config = dict(
    n_layer=12,
    d_model=576,
    n_head=18,
    n_kv_head=3,
    head_dim=32,
    d_mlp=1152,
    vocab_size=12230,
    activation='swiglu',
    norm='rmsnorm',
    norm_place='pre',
    norm_eps=1e-05,
    positions='rope',
    rope_base=29400.0,
    rope_fraction=1.0,
    qk_norm=False,
    attn_scale=0.177,
    bias='none',
    tie_embeddings=True,
    parallel_block=False,
    extras=['capped logits'],
    init='normal',
    init_std_qkv=0.0159,
    init_std_o=0.0,
    init_std_up=0.0159,
    init_std_down=0.0,
    optimizer='muon_variant',
    lr=0.00945,
    lr_mult_o=3.0,
    lr_mult_down=3.0,
    beta1=0.95,
    lr_head=0.0108,
    grad_clip=1.0,
    warmup_steps=200,
    schedule='wsd',
    decay_fraction=1.0,
    decay_shape='sqrt',
    final_lr_fraction=0.05,
    batch_tokens=65536,
    seq_len=1024,
    doc_mask=True,
    train_tokens=941900000,
    steps=14373,
    dataset='wikipedia_en',
)
MLP neurons of a small language model. Each row is named by its layer, matrix (gate and up: input weights; down: output weights) and neuron, and shows model dimensions 128-319. Each number is 128 + 32 x the weight over its row's rms, rounded and kept within 0 to 255. Numbers have three digits each. A neuron's up and down rows have the sign that makes its largest values positive.
After each neuron's rows, "fires in" lists the words (lower case) most often at its 100 highest values on Wikipedia text that the model never trained on.

L7.gate984:153078145144174172116161152087101181134080179090114134154123093117047119135108104132151190164084167182108152086139129142123123114093074182134184107125091092130149116176090083180101109136076110164143141154170138158140086127191114140118122109144131087068146128133096155128162156106165104077178135139062133154193140166180072120120143113097150170164141148096127137148119162164141153061132156137156117123156133195101130143174116101048148116155113154042120136063101140115141092150147058163159094100148078125105095135123169118135156053099113145130128123152109147120112079178094184127
L7.up984:144167155112165153182063157098115156117097095103118159068172098086108133118122125148157118095127052106117176118131157137131150141155126184213081104152118072113131162122113110120109152132106152192188202120127100125134146072076182121111069057075158092153129132167168164161176111122080114151132166097145151148141070175166108085152120090075150192138091117070120143145155106108118133108095115187164125182120154128136170134204127176128135126115157108083079113110088134112161126112085105161185042065133121159102126094144120096137131055178085118181114111186166096193104122117146106154
L7.down984:150125138171176145139170137141118112084073124178134104129131066112119084155134104145147113135167125095083201117180164134129125138167162128101086137133148126124091148128083109155099118051107092107099163112089102130143119113130093117151098122119158099172126150115104157065077134158128068116106117145074139163129100155108130127115125130148116135093170131161164179119066153192092103167103125111090088090168091126136157088162138175112116092139140183057092146103052171119143129087128085117114130084180125151087174137132104109127150111161163197133144136135139150133086138155101142120
fires in: "first", "time", "only", "second", "last"

L4.gate197:096086146139138129135134109124155114172161102061135118076163171146151146183151090136165115086148054176149102096153207106145119054097152132136127085135106098120156157142165098150122198100122123090136148167134177107117080141133155134097096116130151138180122118115072129184114127118206102091152160092107129064071119118065123118154137174147130187116125148125100144060162144160166140122099096102143105085102138141127117074195071075126138109106111071128157156137097143112115172133109138070159100106150105160082117150098128099115197163136177113114153134151076107139077097168063112105
L4.up197:117127085129094097105096156069149132097196136144118182137091120081108129144145083095118103124135125220157074062069206129120108120076118097081152124034119109152134154165149160136102087113147113132152117084106076168113131170107176103153112153135115148187145110077104155083116117159158133123122114159138173087118145158136130137152145221175028086076081167123143152105170120100184133111093101129103108095094092152146144084100090113072133099101129161148089163101140153119099134155115115136119104133118094138110167167079130078168159109139119164082182153143103139164149092152123151131
L4.down197:105007129117176120147098139146100076120165173137092144148068178127094129122108156163183148176169105162130095162143151186162181120113146164098130144086107145154110127126149151090083119105181107138125087176109099158110065110096181106154082140080000147071142130132083126126140079152136089173096142111124149137157097162165156148096181135095096129103132136137169167106177104067103108134128139114124130140075114156155110103145140157140105142106083182106074173104079131168064127101139131108140169132173131156122177146085111163158149114142126148142108180133138117146113132149142130136
fires in: "in", "for", "of", "outstanding", "best", "100"

L6.gate315:159087181196142186110111101117164082184094091109134125141185137075172177141160112169087131138134159144072094132078141126125181161124176094055126130168079110106074162189113133100179125147186143109082160096092104168098087110051146198087087089143127123113164207096125153123185144155188178143097115085075153126152115093171102090160095151093158135206131109093128175060098131142081122132154181123125148177134156133113116083156131081091145155150128106115122148072156108104141153096112159128063133120087105183140139183123055147126096081169188133117142067135028134110149093138090133134
L6.up315:146060161169149129060075153098127134093194140116126092141114086127118180160138102118132113145117131115118136155143094136139117127063138122116161168141162166096102138109120115105135121118146090143108122124134100097130111081124109139161173193112129131106120210114108095144144097153126158117105113093119068133181063154146136118121141090143109132138114128120112214120137153134180170109107148159113150158048065064146135116120151191132150142121178138164120116142113175164144173127140080140113117080104086097091114074136123105141120153130213142153167130136089158114178146132108097102
L6.down315:102109103132150137115107208129146125151080124084143125134124130137094143150134083135159128126127160121099093093100172128093111118083096135152153147122139097124117122140143089102184130148183116159163121228131124101194112115096180204141126161162171128152138197067125102144116147074146162089160166099115163092156106136156088143162135202151109188142177114191133142088192149087128159097148134128118111153118097122124140151143150154044163147060119132124123094109177176111111101111133147117140158113146145103059114122132092102187131060086164118100151105233104187088165107139159085093
fires in: "of", "votes"

L4.gate128:141157170102149188143100149141084121148110182123151123187130113097140055167132169156100138157137185146089150131109076162140100133108147095145157069161120107128126095153109094131168152166125129127164128075184111118141171097136144098062125180088138140132183138181109183072143109127084140113136153209100108122120151107148150086134149165188077099123116045113103162107136100116103121123089100157136180127171078145133140130113152098087093133120137167141134109087127149094127083035128177126127159142107154144119096136085155100163160141151108044133112158141126124089133123184143049092
L4.up128:139186146068072143121155185131120137180077128127177112151146080120104158089072109078093126188107182110163117115135147161150118090138087130104117090175098145139199086141148079139167114116122098112188142125139143145093127121124104085090093248125179178133109164139153187147135095098125129117131157196130115108104185123110156136127115146146092086120139141107154091095086155075133153145118104123156177138155115115161112165151117153070174148123130110174124116111136203134132147152147119128113168110153148086171143133126100106156128088142121112143077115179122088106099118110139143124
L4.down128:110000081124175135165110105132112146176146186121113125155117104127102070122113033072151146171135122150075166130133115138095125144131127126049129119088101099179107124108111150116136129145141098147143117093139131141151105130135122118145098134145000125137084063071142157113120145121094155150137130126123137113149095171168086137154133115066200089078156119118107064133135099053159164137149143125106107142158122116117128133083135201160201139098143083134180166123113104162091177142153151160123122124091110133090132130135141176128138144111076175095094106127069091151104159095101130124
fires in: "of", "near", "at", "in", "on"

L5.gate988:166123104113122138061130129140178137061102121171121116175124116129087114129146162130143134079131156102120123094181082119107169050111181119112165184104182147170136131111098131137148157092126123122199094187128136130150163132086075156129087111121176179087089118027128125151101123171142112156131110170132115138125095103212141121182126158122077106208168142118144104144162147105126089123127105099128097126104084125138069114102106190141155128152110158130156164100120166108108090063143036137186160109150124069123118151166103133115113112122175133127178147204127156102140078116152167138
L5.up988:090126143111167044110088134152075086109152143153111152106209159168107094138094157034150154148147138108138137152148169098136086131097141089120219165162079139131115142205149161098135158128060116109147147091133105179126097137119163138150129085194154137128120116131099088111068146157121077148197115110100113165182095115162141082137099135136092090134194123165120176111106217101165077125143092119056098120098091108159149089115167127154131125119148164110125162123096103131137094123118129164102113151130121088160099117099138068075085206173122146161142132104128086103149165126088082078
L5.down988:197095160180120180079161144229106118123110131146118158172101152125087094143123162160121094114132119156160077178107076139128165113151061159159057147156102066165133146111059181168158117142162148087125129148189128105157149125113125152129121085163138182123133132082149116085143124152088215142157131116148162151042088120100080157114185148174104107096083147142132126177069127126119094134141140135119172126135067135123073128118095145118135103228152113130082076145117185097201160075120144123179123129134113162155107139153083125132197159081135100069123116107150115072103118110150158076
fires in: "of", "world"

L5.gate986:174135137124130170197125073124100097115214123154107130136180103135108121084080165130123115149125135090127135128156097168159143140113179162149154166173120180081149118042128127164188142072152117150083152138105143180123088079085117161130085113107125164171146153153111130118075137140105130123111121105166141136186128103112094160162096110132144138126128114107128138152181124071122121107136110138142113135110118164141150146167112114067145105117148096165082174085109111127104113130160165116158124093083105140137159119117151099194007135182138158118218117088196115111099092130145115175
L5.up986:169128104110171210188137154099098164120154169123146108165156088156059158128142174089113139137121114079153113171090141142203124157106121135125140156152144085157102135085124165115126166145173151116125148129143145130117118119138166111109095113142179084136137161130170148116159143073079114142195127169177128156162161165129073159185171097178132062154173113147156112121147197094141131070140154142078140080156140164177110155084117199178137173150107135175115160094130092117149169171187114127112050109127214167126103098116136080163070128114145149172132095140128103132115126176114127185
L5.down986:154068129087078148169137107171041178092094112115110080102110095100044100108150104101133099142162118113144108106164127144157134123123082163097180146141128130126130067109166103146107120103101122111116086115067081137128122095116133172151112115080016073186122107145142097140093118159143113130184191135132176125131139093081145129160150175138110143127116140128150177146166103159000147099107116105126125185119149170124189108143122173159082082144114103111086101077091149098094128128148069112119127121152106104116105128126153152175086170172120109062174126161126114114110109165132095167
fires in: "first", "last", "only", "highest", "best", "final"

L4.gate450:107098141122184130139106040176117128149140132163118131129126098122121141113180146120146173172136137190131139122155116154121106107102077107087128093146107143173113152095137078143105120085110125134146107118111148071103116124117136133122147144122153199130165169063078135122162182125112083114086141106158083132128117161091111144124146170128134138147167115113144150145112126145162184202079138173190157163150122165124145159069094119115144122168127107085141146110093121091138120181109047188130165129116075167116132148071141126101079129150158121060127124135049162195147147096124124105
L4.up450:129134118080131158115165061134186145174111067146170098162131134118145142169139171135126177135100125076146094124160130112190148075090135161186141122121102101155108100122124118140168155124067141138168143102153150126119147108136169122146083128152116217140093145145133157139110153098169164144100129147179133128152206141077133109168068101121123153118119213094118149079119122155100183162149139138122146194164169095143119123127153126112068087078193127118127132127079108140075118143129134192123131110163105174124079191181145144107066145128106086112125132141154123183098104057129134123
L4.down450:144086124114148164090134110200081130129097070104127142082141128120093168107192109110173107167152087130180157161159136124143120067069147163102172169145134114165152216134155142129078087134121109149169081070154024150174140089130128124089134165116175067132163135120147128107122170164137164154137127095132078106062180147123122110089084141146124140093181162149149091108185089061106151112102153167115117099054122132127121106119171135114161172131094098163124155128075115149095077129129134043192091113076097118100153111122150057134114114097149132136104073148074142176115140136098140159
fires in: "of", "top", "age"

L7.gate682:152098083147093110080168154142148184200171126169140159103169113093166100119179107143141157171091101133108089167125130122161127140135110123155172089181074153170169180100105061109082127175113125088128088152104083159158112091145090184093122120142127178120156125171119147130074133106124115137147133123139133143145119137157159152145158117177089096190073167115119112191134090082138179075145049118153153162134103132077155110131179095133097118075119078154068100101088116162087121170095145121148088143096111081149104113132131195170126141183093092150142126143094163167156141110137129075
L7.up682:223124124159117108156099177102140155131153155150079138178145083074120195135163152182183174096164093125166116144160153102072125112112148108134152100146131160127146113134075169111079087138130112166131121135137109111120112134147184145107191138129137113111088114141125094139078075057107132160163132121091073172141075104176098149151117144147137045105184143099130085100142134095128159117156136154117067159105169115071106120184079121096121136180080188138036185121092113150101068133168180130121141070136133154132192156134128142137137168148094087149109118120126127141193141136119104112
L7.down682:177000140136186069113117154098079126180174133101109158072118062098163086164170086166179108108126122131099139066184107155143142169086101123149065110098122114131085155074075108120161158115115085161130128046129146111142138131151118107132164183151064132144097127140103190146120139037088144139103094111162170098069114171156133109087107143136150108133136131117121122131135149094103155140190120089202100118122132069122144111169045114134150148187131115083135082108127167127101131117130133124124100040148116142146124154149132169123080141134121089121122110127087100101164132152134124106
fires in: "on", "for", "in", "onto", "by"

L5.gate830:065066131112136117052154125126138114153151052137161133163098160134108189132121079097113106159145148233131119166176136112127133108084131099123171173123179080076151115128080167101101131095089164107101163106114091128129140120137179123132105160137102119100086166132113054089116084131148098130138113143162146139127136155178121193108138170120151137177133152106150116135086071155157163171125128113159125150135110154154107124148094093147165087138114102155094159118181202123107168117143082102161170147069194138150123132196137102110133087160111095070173094130173110187152143094112131151
L5.up830:145077137140115147082115148078113081154158147100121150085137154051119093124155122132150170108148122135129129109140106071117136175119101136121132137105119170149143106144137120166141212163096164110068178131140155101164088152149149177156132154193135084079079156146123131094189122140138228118168128106109115186067146097123081136119150202154196105153117096152116123110125132122102147140134150139067129108082139139150123163113102146174113124128079091145156133189144148172156141076115157143178139174083143132180123132188202136110143087117140129125142148136106128128155122122165111096
L5.down830:100149142183160187144126145134133148077208145058109159136140140087189149180117127115124140107087157143178133122185112092121134177113153107203129170125148164138124133106120163178121157174167158205127104115083149064079142077062099154119148123122132091087134212097135144103129116125086130135157126084065162227132150138157091132056133150101123176068159116173129163120111159165131086115118145165183208126129135160129144137100100092176137174109141130166179144131181153150220111163175114139200177118106097134163113127143189103111162112123146108138155125103132054193117092135147113085
fires in: "of"

L5.gate701:121149158127066187124140125156191165217116135108140108143148085119096149147145161145107081048142168071087132070118107145137162147131155134130128144102156104153130074091117167132149103129108136147128095164105124118106193153089132108098181098127138122144140173114149087136098096097169155066128181185094160148145108179114099099118125158103163139161139092112136137178114167142148113161095169079120129163182091131150112207138123151106098136108095085161153129153138125135167146102149097094159133148119101102122114148132128140150128115146124101144118166168113126112127139156131109146
L5.up701:197090093141187160112136119118100138133100134091119078130162138068060125147162071108150143112148162081167132116142111119150164100097136096166083129140110166177143155183077142134133113131073053115114102102137117130153131137077176147153148112149107123183076144147053141042161161123163147091042142096117082150122130123167090152164131165127143158132120121146124186102204104101087147166182073118054147083105103061120156077170147153057079137122110075114170119146117162150148076158112173169112171121139103108140174121123195046183161120109148084148111147124139158103034214145175096108
L5.down701:183130136128124153127141160181113157177108095117200143097123102139127125151134098087158176100151097199134110156109106091154141135077172164160137143176041174148115096111136081153162090171117121160091105090157124099156162025128159166075172092130153079097060168140178093106135129121161146148136108101157173152114106119114096161133102116122120183100136141149094120150086132091105110121104115080068145166086114101106107146110168136123143115098098104139171107109131183111150147215111167151104101170122104198148149190203117082092193063111152096115133173167112137170108186112105095107
fires in: "of", "to", "ofakim"